Weights of a small GPT-style language model, trained from scratch on English Wikipedia: rotary positions.
MLP neurons of a small language model. Each row is named by its layer, matrix (gate and up: input weights; down: output weights) and neuron, and shows model dimensions 96-287. Each number is 500 + 50 x the weight over its row's rms, rounded and kept within 0 to 999. Numbers have three digits each. A neuron's up and down rows have the sign that makes its largest values positive.
Before each neuron's rows, "fires on" lists the tokens most often at its 100 highest values on Wikipedia text that the model never trained on.

fires on: ";", " line", " to", " from", " sign", " part"
L2.gate154:456450552482561497450513466527427573420397545421519501527444464518512498432515555571397490505526546526516420530547500507429486428521493522493585509447475547463501555413489586525559424526505489538486514455539399513497486536518524499518556470592439567545486488515516440525467473455520556525449517505543425506497445472469530475409615583548611494615436441526646437520532485508491487544458496477506524553540482486456514541516562500597472480494473525520485472438574503525574509422588472461475567427468440574541430529448648512523615507468576562554502514499484524483419537570559574464
L2.up154:402544496488532492514433542543545444510509550458541441485423481461596459439482463564464318544502455560511525547503504502435484427517571524435465410455457519546396494476482565496498566488475466499527532422427516541523516591554421485521506510439434491494464620502473522533424483480464573400548424600551526456458452484524416460493470520462486508576534492437493500491550529546638589435404460493492439460510499464638409477564521449526420454438553480466443533551529491520488457496469594460601533523479454552531491562555543524530584573529537495506548549568496467440466458387473452493
L2.down154:477461508439556483546503534540510433434507570436488420447510465428541494483539449456484381474550490607481555545503457422519408505489419475423488544569548534497466507518464501462609456545472531486580455476433501524504488525565523508519440519431537602516603445466563513503571454440423508504489548552520459484457500459450511476528536473501524532554525450495541452631459549517567473386503562426429481466586467416606462497448433577510454524519554480610579569593544486392532482538584565580553429523597509519436463517456515463469486495440547432439436544561479459407486486456483444623

fires on: "%", "V", " •", "r", " —"
L2.gate182:456522530496485561525529512508516472441497486481432508472473582574489557457416521445447465439433557429507463473472499495475493531413513478456470438410477476442526575510542581504495545392511490513507459434474526472481442521599496543597494401538452492498437412491459509537488526496438480432503451481528458473554494468484392611521459487438447525507454578479528536582519449457480572625545584519480571480475503404500472538586535488440395390457543493550565525462616581506573530416548560439591475516454538509491519608563505549551457524537566495497531537605512479473417527472446548481
L2.up182:519483470532457578475482505496488398486474516553490536524558509549525495487428555432416534501485471528504529509417546580590517477473465608463462510501520539547537514453499479452543588491497536477503432378464512536511499483536518510509520456490511504517467538441452469439426520457527452414437481562457442465439519452448523539549465528420443412474510556462437495509560425527472557457407496457526527487452511419448419506496605533533331544473526462439477530503521482532526490426463489527572552567496530483433496452498521500556522516445477454474488473539568480472380482495537481455
L2.down182:506503483571410540529513509502396550601516508566511498505650555440468528457417589505606514466435474506441519499509502490577488451490416504507494463514502530580514492510560534460508491571484514558517548485500545592486447502435468524477527455440481490524580507586491458540511602524485495405521488531441533419497570501509455526639484459559490496481424477523482458510475545616482545521405564446537552487452426514515465477387442450593344502500338428452553538458604522520507525404501508466584516435417511504542475462480502467488460483502480528423576508457534566492536531529432508448

fires on: "==", "===", " has", " ==", " an", " ==="
L2.gate318:569423619538474490534453484524512517486543396493478607488487510590562508567563544571428550499521534531511484516493479382607479506479497526500445459526512562484517404510513435510490520410495417548483480479499578503460426483518532534466429472481558558540482462535591501514470410512525509515571512497446504437397523517525574458520616480532589417437599403517521490458531525493520538358443528443475462467530603556509493454409448568583434499490446525450514490540465534425463524529452423481586515372546461511557486472522511490509553410530433547507523504463477472469420542580460462539
L2.up318:594515436540455476555489514502459544421507496512465538444501527466502487517468523482559429469558505449446562457510413460550602535458478449552547543570428567522514503540454526471478453537392501509578607402487535457444528455534504570473473471518541438502514558434514458491469420452457593463558599445482465516570689516473507453607441459410486481530504455473560508412431543507513537521522515498460612476544537471469522447524527526513546547472437570535574464540524543489511509488445544418430507425551579531509560522523455436444449494509459540476458577453439472528515591483436461542
L2.down318:589495547528458480574449415491493489485618574499484584548544487584517572516467471454485527360527532497509554494489489566462487525585571497532513565518508509459503528386513503490517485503551506475566499530428437537544509450527607509582456482548493498521482573480427473515527501500447490428417460450566560525497510499400577538496498562466442512440524491497577477559565502454534461507463540567515545481509463538517609516577493504428428438367438531542569562474516509500499476409522511496407503498527599404439516492401455527490425441487511494375525552558527587498556541479506575476

fires on: "ge", " W", "be", "\"", "ie"
L2.gate665:619454542482449564528466497503557540459507542592477521531506501493477500438519456424563484529508415435477617448517561462624537446530471658455455463562428483544547460578371528454476462511462438520436456503555524515515421396581481595508453537611469517509418554487491460517536503622428505557480438370477492535404508450536501499504536456510453471535466502526599607452551452464474526546427469422510439530399524483519560516519554488579461471628388556476496502513429567506606461496439573424514427532567401466543467478468493436477433413457435450552441469564526456542514554456541480490
L2.up665:489464529522532456523537506479592481603525449572530572471568450518499445548574481374550540446425533571536493500569504518459446541429454518512564444454543504514463486530528436597506546599411599447598420622370525458486513444441505486510487502479482383534477482494549547481553452487467516517528540648492551447511430509453430530598560475487540565470437356447428527544487384465435457484394499473493434541487437432477493477458397465472504585527514435434608568501418468530490417577424585543484462566523546507502510508497554514541526432508451501483473480473481492474511478431445515508
L2.down665:443474473436444526648447563512461471496442433413485529473590446555558484418481510571498530565546486505474470548473447507482504500381450551479630523465514537412416583465482493528509508459476525567464479469557563459485436439436549490442522425555531457473493444493541521429433548493486451524548551510604557487565514448460504521519422501530508508472508551505567501547529528431552498389533572518460435498560475506562489478502461422493446467482498469460474435514506537577591539511455421532537436539502511512495466512545624472557456478509538540497448480600478528568587489563485450568

fires on: "ologist", "–", " man", " −", " area", " college"
L2.gate642:462380380545464421560519507560513484480482509473353458522449540477526491642510491491519507564496495529416575530481411474454465504549403502461438457636585468567545459550505381588545588514588532573566468529514498504496531433575540540456487528551550515445530422573482511520512465516521462527517507512519482525476561487437494491346450507489422513560494545504466555490497510519468506480508463425463539514484553495549493535510542455437557449474570523513502527468524497487462425470481493488608504499451520515431526529457628512426482616492601483418513523550479447490462546432474447420
L2.up642:530481505535468479527548457630465452522497433500546497515615473414500580476506494545503479471532478486453521508623534471503523493562469467479510521468546619507542471380475374489498470527544553568512439561469467508560457366433478461579443527446529529524489486562552520434596527604473537528551454478511504547489569466527547564468470403456506444470482416540499405469471558512505490510466637526423466476595532526470417478555545511460437522591462570392541540561436496518521531559496516499440466441503493508494486542502530543499480358499492541537489463445504472519553519428430556426
L2.down642:551585490513471458461530573511495510535592529415513488521527544453518448461493526329495581513476491475434448451450395516418456459525545384488514477517446489475464528481493526570565420495503497477487543496555505570545527550408529477606429549447566523527520505414506544443462534507412529498556418520491526506494498427501450423502563488481485504430462375477423412501435500558486498464465521571544525483541479305451529500547448577519491570498519489481545525503499514470450406596451452480501474438517542516516536404468458529504531450485446525432435407532443539573496519546605470517

fires on: "cu", "-", " c", " "
L2.gate785:449534473563401461499466412605580525469539461456524528421493515447412552545551468480530530519520489430510646507494452513516517536498474486496552575475462573462427597513520481470354456427465474511475543372541513507475546584526496527517478500527433486497445579481527424481530454513527512463551541426512595585520477410416455503496564515485574461503455548456497484517390534455608445548517454469463505495406393459395507525507466534505562540537546487469502584540600471402533518434496476435460551517573466466463512510526533482503436420472529500505476431472492528605546600382441532520
L2.up785:394417492529482459512572578507443562564553466492426550497506569508501377463503434538596531548530461489523488528595478559493435432503454537520624478463495503554489588517476572552447570486587480570492589411463565548458515507477572450440552531601461480508497528477534372472515456467585562491474522449492485419476525527444441381451478450512500475610489659434554497533486587459497526474503536454560477501474432461478426498537474529463419494541460428539426572476496502486402556543527485472495604455481549553524523472451450495511458492457544558419514407490482460547488459530438500448
L2.down785:505531492537482520543511636446486548525459553490520474502500532486487553447560521483479489548517482600483488478623525483504496380489488452487546502399426531536514513455461551490463556517517526487510542514469581477469495514473412561554513535468572600450545544431572404474571497555504465484455441573500504442531464411464372467482591498543569510459483540568505519547462524408475403482513480507532456482501446497449425514543602502498402656527563570569477496471420602532476470470497443501483570455468478502508546423517525486449387473516475501477470457458511389511466498372585563550

fires on: " town", " city", " village", "town", "ar", " temple"
L2.gate265:424487528473480470497506480517522391364518415428564413377462471468496441499542482527317486486570500484412534435464468462515424570497495527488453531499514467478458563484522510521500602511491477418559516438600457478562545543587560509493409519511555570472523430538488451462408553524530564436512473553509504580572514461510567447434510529541400519515534492507459538483377465524510580526502487535513411518458572482516542491604434508458489542497509501537513555451428426498500520494439425553483576552404533555480552522536492458470494496494525495480528438543475473506415586497462465567
L2.up265:486486452495577587452489505462651538495477518462472478444498625533558575504419504468511574469431499460561509553555461462504451530519470540546550536474553492433437489467464468484531561594530484469505558424550537522383439391454488511522467475577515457571495545531476449521571476488441486521482540497482528571554506577492501442558458439407556544492498529450462441434420401516551429537512522581495499444497519560576491550523466473475579513527480550514580523393489498436502465474440456524468619431489516556560508477556545485521506525520502475446434471424448511573475478534598537498
L2.down265:458512421372507555358507471469561626466546542514542475371503533461477431501460513573528430539508446468534394558413518433559506521489479434461503522500522496474497540408458467474494511499537623524553463517556562518414527468486504541514450525498575492445572600499469477514520524523548554361481505537446517537458488482522527514479492569499522466508607564504560393543450467569468581461426459559493413418488499473594390496498509496553481504565454429483559502576414440501525567662496542458530483431463573437551484544511503500485465520559479388410492412561522548454547550512438540477

fires on: " be", ":", " to", " it", " was", "pe"
L2.gate502:497537507488558394524451509447543460426469471466552526567487478554499475498436540489497505432512486513530539460492519434434478541468437619412513454535541407473490504552528495470461505444483473501490543524498301513583597435478505520533557516609450472499522571486514473475522584535474539508328528476463519556536559590380433660405523549450561533480513552498450531596501501506526499535500513501460587460515471544529536539555511505366523498533506520517480473483561464468585519587401497500479450552541505502430442489563458605543453487470538426455526601510520527512509588449455475506
L2.up502:400543473515449509478453534516586501524439489567533515500501528543481493551470514508524569437532547439463518455460400528427468463468538505561565433483590455456580535462538550460525495508516471534559542499434445616530549380486440536510517602439526492505516503564568446577492487390462455454489509460474567474449409506465534584446413469435500499497484477447458530463553416542509520391518570490508476523406521538557563525564393615504542486507518434585567521523550555507501564543366456525498428577487524511501499460505469525495498602513507506467493523530548472505516426522549532390
L2.down502:460594403465513498554467540514468476499461512543551550516472510498516525473435453501473521520480528434430574406522510535440459513554502513582424484514577524479587466358480525512504560431530494576539529449491480586533583510461457484498514558493504587525542427506499453556490644412419477527543488515452415412499471475536526458455497510478514473546442465503491442461501515695550484386504576487494525511526485539553512459632500523527472479469494569450484518491547453485459511460440543623508477626467475415520608458575429445558490493543486467574538492511536530499405509553496466438

fires on: "s", " K", "ik", "f", "ker", " Ber"
L2.gate342:542531456508435478504503527430578474456452550473403486518566439476422497452511583431521506352488572460520591446518533442529507500542531513403474478503534568505428449494375429456463554438450547540551577509461495482570418402503454489491539540561585492471487552560562526515372566443523516585380502503523574552463495454581509484541529480512527433497501576462550624542524480457516520498538527474539491490454480458534524438531497533525587448497565501452542428499504546468527481540534469442427539495538450520487496473467469478540467447496555381569478494450448456477491410556538488502
L2.up342:581521490513436459507459513469497492463521497441475418523536524535432554520536555458506535437527519484497569468432529496484514533577537476414529375512571593513417519560499425462436546587461531396513494544415452475543567467485531515501489446502590489468490502404517543467489586555505393556415522514424547639457459443525537517499458441469496477535489514517455507586490518468415468566526503441394539420424439371583536431484505556447513562522514485527453464445539526610569483538523515548508557515534552512489441364549554480518478431432517394609470481433540566456532471449504570527
L2.down342:408528460466476532400486591453499512399567531484458485438491461522405460504577573490535559419584534501399408474527537551552523551480479493514527504519534506530484498473403485490566440520454492522434532516454449489574508457529525516379503430521559524534525509515531522511476530499494402518367522536492487461490518527523503494479561516591532480477518454574485504502451450533546550492581529475479437505478522419500554574509503569482471464546516568496484468484569561451424514499431442489481461511563557532462488443568519574568591458522461495511380396537482526493514434505468399573

fires on: " no", "th", "\n", " later", "y", " there"
L2.gate492:509490549538496536479414494390515456465501519495504541440461490474487484422461526435494590526471451553546560445489407421493587482513496526409491525450493484518479417460528446529475451454437488532483591476523494436547396509548519516526524465389507545460414382494489548469482490459491530558487528672526597537473482505555521499503519471486504506455477553431533426472529500494501529482559504536509452468490449480524500432515608496464510445520486641545479500433452590484544462537527620483471533380452481520440550419501601403506456493460515533485618459451512442518498583481552472551
L2.up492:516431534499527476543532472384433452568483537506476542476532511418543538498483548529470465479422439473460454495549445504501515628451444497467604600476413450509571463509503449487476496479545544382446543591500551554443531503520512505409491568470577476466442431479571592489509485504445484513531401523535502492458463544486517484562400518469496484516491424479605434427470497548414575473449440576459591477382532507582442539496487528515521605501466520509563513502510441497667511698395473553469442504450496434487528543488535573465451385487456556511620491447490560415449532441450544518
L2.down492:525454477392524523455541506492565511504504389548421443530505532498485464513506566496481537422504508457413364550583481533557436440399440531506456566566508516463470569435446610495485569469526561475453533459507465559326487503383521540505519519491510454477476587489549490517530542480518493434480435476566421483513492448482452517494527501466448514513568455516520488568580487512435421518421503532439489524423601505518483470479536457454492612598373521484565488450499457499506466512455428464356473538460558485541514514469441585461489494474536514468511439589440563537533505539436595480

fires on: " F", " Award", " un", " Awards", " office", "point"
L2.gate241:437405546460558480478550505450534491554473451522490617482526437468534426511551462446458541399499443552595530441439530482513422388423459418651491562570513554407574490573566483541566484441438474567578508458332566522423419484487555520469508560542449496535531545517514442476494508510444528498490461497478423479422567492485575509547510502532505473490438542428444490532587433460476540471512471525521464493480439534528465363473473549513474513526465510459576549514473496527492530488586518432540429543527477446529490419491501516597534486489581590428500479436568560548597466445514505397
L2.up241:403498450475524475457514485597529516523515573458609510432505445441519554431555534480470525437411354712520518456426489463537489501551472438448499490561534531483506474526540502532477487432514546426569576465496554476431459484493471468452523495447407517597520526472486503514542429478536493541530540410526486573493442433466454426560433476401477415565550497499537502438580513454600429537415537556479500497555486484492379408517528466554517546451472463423516531495479476495574544578513536522558495489472558472488402487522474607491575519512523552405509454430529488568530472546466508526
L2.down241:511585441572463492429479467515458539432453534501529584452455558487629509489468451417548516516534530455521413525474548566490470485563513500520463482543491609505540552475452507555432527551512591504537422448559455466502622539532448542498495456486524565492644462525515514556554477534409508522502507516525459473605494522477506555410449554423471507451578519584541584520484532522591508553510524415528510495442582500534470598585481484522422527451554464550535534488470505509440473448511551471561403459561462572519545526438532461515575520531403481464420420465517497510509502599484433523

fires on: ":", " L", " W", " G", " yards", " B"
L2.gate372:363485503515500513548493496596567385426473526572487503493541542560497418532487552552453468476518484436423543463414514437552522531634516459557506344482519457489545451533519514473466484557482560541436508462508441536486540515577553492454527484510436417426528485564520540524469533577495448449451593547444446534526495484527482551413434463488497523503459544433480543556477526462557469500483451587445475500454569479518520458441516415494443481511564508474490642479614452448470457538491517466555488454576414637513514495570457471462553538514438535465395393542532462459462488495472622485
L2.up372:614421437472452507479536466461482527434530506540470454515479502500480533542459577438480431359498511458518460564507501493443505532636389488551498489524484448490494430447404522517565487531514582494464458451509513503486469503476576488486657458540505563524507498509520538483460586545512484515474506486554485486541448547470444523458420534563444418490505451504549523530545540539478483384486426521452472465489443493604480505528529473469511476529501503507467444568426437580492448502489619557545567491541462564682588544499553647482530439469605482527458486498457448561520443552504506480
L2.down372:519482463488470503375579549596478408408506460560507513474409434439531539523548463521489520607425485465447437471471593537569502534461473491586619594512505496550487423521438501449559567540439503512495536464585506555520523518533468544497522539458494477608534508406478470594490485550510454463596519543496473478469516503486510491531505547457447474498495575476482528569520490502433491440432469521397421466565507443582433509482495487467445486576558546349463574568435490529577439457454490523632565459554489534564551500474489512496507478467569515488533520541505477462573521537512511533

fires on: "\n", " sp", "br", " b", "ap"
L2.gate585:522540493522449518527579449549479421468476467587502591511511503579522514531470548410487511465549582497627516442533464469466434351511452456598477578519558460452392530439439440491525535551481542481448456480492555468416423528499414535513523462550492544492504599433475540512421508499582484480513544465474470496455522435509508495444598485513533427456440499447501471577525513441471540353471588522522423433495416433457497484533478482510564477561566559503530494512529531510470534506526518525532456451494511537444555401485496644430498521485535525578501496542446498523515525572542427532
L2.up585:513414506452499548396486550496489486491519529517490509517562562486510503524531603498523496538464482531517434625548473485471522531481424507568511463502452571531524470475541481456537595461451603481463464437486535449494550590525444541584374531461543517475493413446494577544490514549534496563457563489516523528521545575551494545544401498539423497489464486505570527508509512454518562518397436501481578515480521473578465494575410446596549508516472307504502434537575484556497481608583438484431543571474466522557557564549512496608633460502505471478492510584522550569489505544530535496
L2.down585:539375521443530564445561578555489459470550514562578465472506470569557443532503481474471566464575473532482489476461532463515533443457505414435489505604474487448457552466502511536503564494495567502440446562463563433467482455579506496537520465466530471461255587466563471558493518509448538442496507535537542387480439442557556487447458436468427424457572483491476563533445508432551497491441522520492485521514531382446585452469532529533520539534543547527508465484530428514527395553508470572466428461567526513573609596484477456488518513485532420448555440572540472568497496529458521510

fires on: " from", "lie", ":"
L2.gate774:451474485526400482569471463463496438500488503498547624505562428395498413589540505584526522511508464493555533490511472559464501580495471494646472573616468533492474494440436474468522455481495492536494434610587418561497501588545541546468532461537472500489540473573579440541490565510423517544510464584509494463488560536499501542479515572524525477490516533592562468567577534556468478448599437462422524552526367524523532481494587484438528456513545546466452605471546519541492461597473579456484457402499488376572501455493467480482403493452463460473581507490535580486494531464522451447
L2.up774:515530533477452531505576457536482494479533565475664598549503453535467486490418555555488498515577492544511522470486499505425600503434493470569463471537433525447513452477471593526526499507510415491569546506555578459473476481470604556532570520496414419586522513469528467504565563464522508467464517435492495461464627480464515475543499488560556588500521483521606486511519534510479550489522447494481520453468515514519559529474475513516573590526453552492544529497557477500494488501599599448569498339436502460602482510524500546492507412393642508397589516524481538375460577451509589502
L2.down774:499470395452507488412540605546525480554432535416493475485502487485557543483490470540525494370505420408439507481534462469525495470476512529550550460582496572450546474452436386509414546455570561564514464475525533374494460480474571455434505511511463435536375448470515438508441441550525425556522439550498422515484466511536505511492531491471495511513516479557537522477558500423508502421460469454546521516528568477487569631493584550636608499494489486561383524499507360550412562519490523513509536555509477463435424521505476583527530494553482570452421507532426502461490433501462522550

fires on: " L", "Al", "l", " Al", "D"
L2.gate476:359629485385509585512403529536472483427564520452395456553383510507513477453529548502477574483544515412325516500435388582488473506518528485501517507538513479470495547569562531632558538536532516490528447489561449432495507499605518489527563551472504488477523548519557471411536464493447485477383481522463455545466555473504437481562495486453498511495469490464513442521483481489570447467534520566423473458572488493447535463450603505505456447553528533439494504492520559545511547468435476486539478486493488535577396497511503582417621502523588534498430488512469529514380520517445424475
L2.up476:488557557408464415471530448542482469449428566561440527530418377498535383546543609519507545427411552521475504501465483448465385488579488437482475549595519464490537492534464445559535513522429550459440476435474495457522503493502524405416524448506527501535544479484474475484529564475473524466471480449515511560519532516495491447474540507526451479468482438436523454512404497524460566513527476515607537545595537533504554527468523516517594438523492466451468555564443481560447432417428494602512475527599401481596538474471546562441530540448497506481482486447521519441492472553467500486
L2.down476:391484470381455485360510653537592522539528575551465395444476531461530418543470583461449487451477552523484392455465508528431463495463504500620513489491524451521580479483419476573542479489527522483469430494494471558472519444531508486378499471490583578532549503483387590502591504577442424536551481501514511435442550536380478497513478475475488493387460411623454464501475430415596498435453534522525509443424559491480465540605465556531520577485491511462468465549488484578550505492548572453587529526601503415548500432533559524458452558497472411532512490447551553484513580453455504505

fires on: " United", " office", " start", "B", " US"
L2.gate62:418399521469496540486476483511406404518371475451513533523562495433481474488530450526442532495597460513389427603457504608443555454509478514463566455426504470482539524577602452491508463540504539453448515482473467406424498516559524497483558482539524402460495454465552503462468485485498520498541453522543502543508508634438545532494456494435449589449537461572512463529588430437564575506492564663472511487567554520533463472466569517589502543585521457465557510530466523545518571549514498546471525451519476572490416518599468517460531450471572487488572415517401480512557489514381589558
L2.up62:471517479478507533495451504405618528460578521464516434530611518530466514403506395424545533498503427535498470446458449508522595507554481510445488435561522516474588493551465497481499538419442559516576479487431442422434528508462539521507533448551501522438503416437489544488429423543445431582435459458525512556431484526502452476468564485552464530508483537426442459526479507426504526497497540510455444494494528586465450508551430494547508488549513498414489542582502494552517618432465485558521557529462468536432394475558586631502592524544503436474525545552570437387550512551458535565
L2.down62:433525503532575454371480562523540488532479531519497614458589472453485483452594473429598437526419502455532536490612518516513474431470467541498543427539539514454450415540501594548490496525402458533517566485511490475454483537569383466505410547509519439498818549484455519479542471475424605521515460592493497478596518520553499464432478464496490562451539552513508476538538556530445485518488442544541453481482469494473439530439497506561468488507469480520499383508455460509492513544494471462555523476481483456533459527538470487516481478500476499474562532509476571433543540542441360608

fires on: " I", " W", " at", "@", " L", " State"
L2.gate296:504442489552474457523547597477556493415467399512562527484462480558428493511514517565429535484464520533512455414504554523538459545505533511539479462513542516477433389478426538429495449486433565558510518497543559519512527522550540555437507454501522565458461351543511490423520526477449482464505480485549545523428414503632449532488443583442421439475600507538521554510407512483441486467523440499515526450531451482535583454506471564546584475447483461601498501502506526458518414473498454505438512443446406505481569413511461531464465443547403515488455479598494473487467460477626556445
L2.up296:426461456518514500576512482441499543491528550564485465406480540559588516497577565531495494499480492566486522542502508550354437525492582582500572421570524410505426565514387504469540536490463447508517541586567535485414476488463522511396456494417519452473507459525417478568454445600508560442505562450542530463459521446429526506498458493518453569459468566454564516541437466484575422488546577513511435425523507492583512561475467452531487470408500490484476552508456539488487572486456437432606522529506546477502454545579519440526484494505542428536483550455455443507443534513574433483
L2.down296:448439421531543537449569463456475525524430470514483408510477542552446522556616520438455476499464480490536497560485533519435544495521503548622565483484527396478444548418467573505587420475471541519537523557534536416453562507584471496428439490534515499441382414530374518456490470525498559590518485519402480529468561537433455504440443513484502533522529500482533440532439432400493512436529527519405491550539461435524584536518488450489518474493515576505428423424452601523505467524603468366559501463474532528531477506552536417526506441477473537520448506521522548484454535510497442505

fires on: " high", " low", " High", " up", " deep", "ide"
L2.gate75:550428461593562485553556498425508559568401616555513511502503467457557544515529539498519516529447512494598416422510515377515458483569468522546521470566537477425400512573558403442587407433481435465426455489599477402474475584422517426508484405550418382548484549555545420476455507507536517512519539343580582465460506517471452599479543461481497541470499472456470487479552601489565525462495456456435385493363503579446526465485534540516599474480437559519548518520517461558507542532462568476536493578524403482518494558565485455500502461577548501451423528342484453537437439581480519491
L2.up75:564479416498514466527523494449504613561436573528526493491381457436444452480602457512458513485521438509537468488448494454466499482588519476498531463561465419467531553530543570575563395406466465489546419591510514413544531601515490492523546423461514451421421531452621417471419456504595591464471585393492512573483582529502486504466499477511435491412497580516512476452561558516552519468565479441578450491434452571460509465504533505604549478527504482512530485594455496564508575396447519503526459469479457480524485445485515487512481503548509489477515475427527436586484532563484527479
L2.down75:490454480515513499328539561498472487418410473583504532574566546438419463514564508422575522467532535500583439435509540442471478444491564493503541493510464502454479462502548489412524456518497537453453415407484516435482494517445436437488502350524472436552440461576615455426444621461574473496515536462488527459536501624454446503483538459562509483492490472474465515561520428576473499487443393494454473489513447481398478445489470537528525525548456574508520459424492446441524471595447484580593507510567440473527485556578412511534515513565542575511431496458482496567429478471415437487

fires on: "st", " low", "%", " high", "mp", "N"
L2.gate300:496511520577478587570425443559486619495533505591536447499538592506436540466501456524470457477446486498468476470549467573404401524527458541513532448547552572475498501606518561511445494550508428434392506511549565422455504490462534468535476461501520543582469481513447490442554512540505607561513487526591363521473574553492548479487493582554484467496476551469565534468508505457512473481548436553439473534479519530464442439425541527470522497517644539512541480435541514454554558533454492461518448369510447594508539463491445507430501505549496548498455440504517514501522562495531472491
L2.up300:471594469466477497453587482559501497511553462451520481576448516510532549459549444527455497530500502507466507475528474420558495509541486518468558435521498464518487463535520472544532409551354580449461575523483476482465502509459517516570498449573386401565590511547526583541472547425491487564511520415535473534513444391485393543447517453539494476555483469543520438530517476526561533425550494521475600392475392519440442504569387530464521408582510462526563535522475366564567491512481554549452408495471467527509429512585527519508495520588558493460503487411462473542458584491444488538
L2.down300:447446443498432477442555535437438358498476499560429501516406530506445523504557458469512472528356474559557482566460574530516369430530484511477614470514465469620561528466521379588525526548525504499549515448462443406586405532498411516562591491514520471571407472476356524470476500612480488445521529548533568579542421510518450521485545510497534449499568511500533468526587501451504451536450526512476503511444536555494472491480452460570534430499517462578478465429561479556531563494501441498516507458486471542485521469603489444442495548537490476515542572481555557511408449552482542541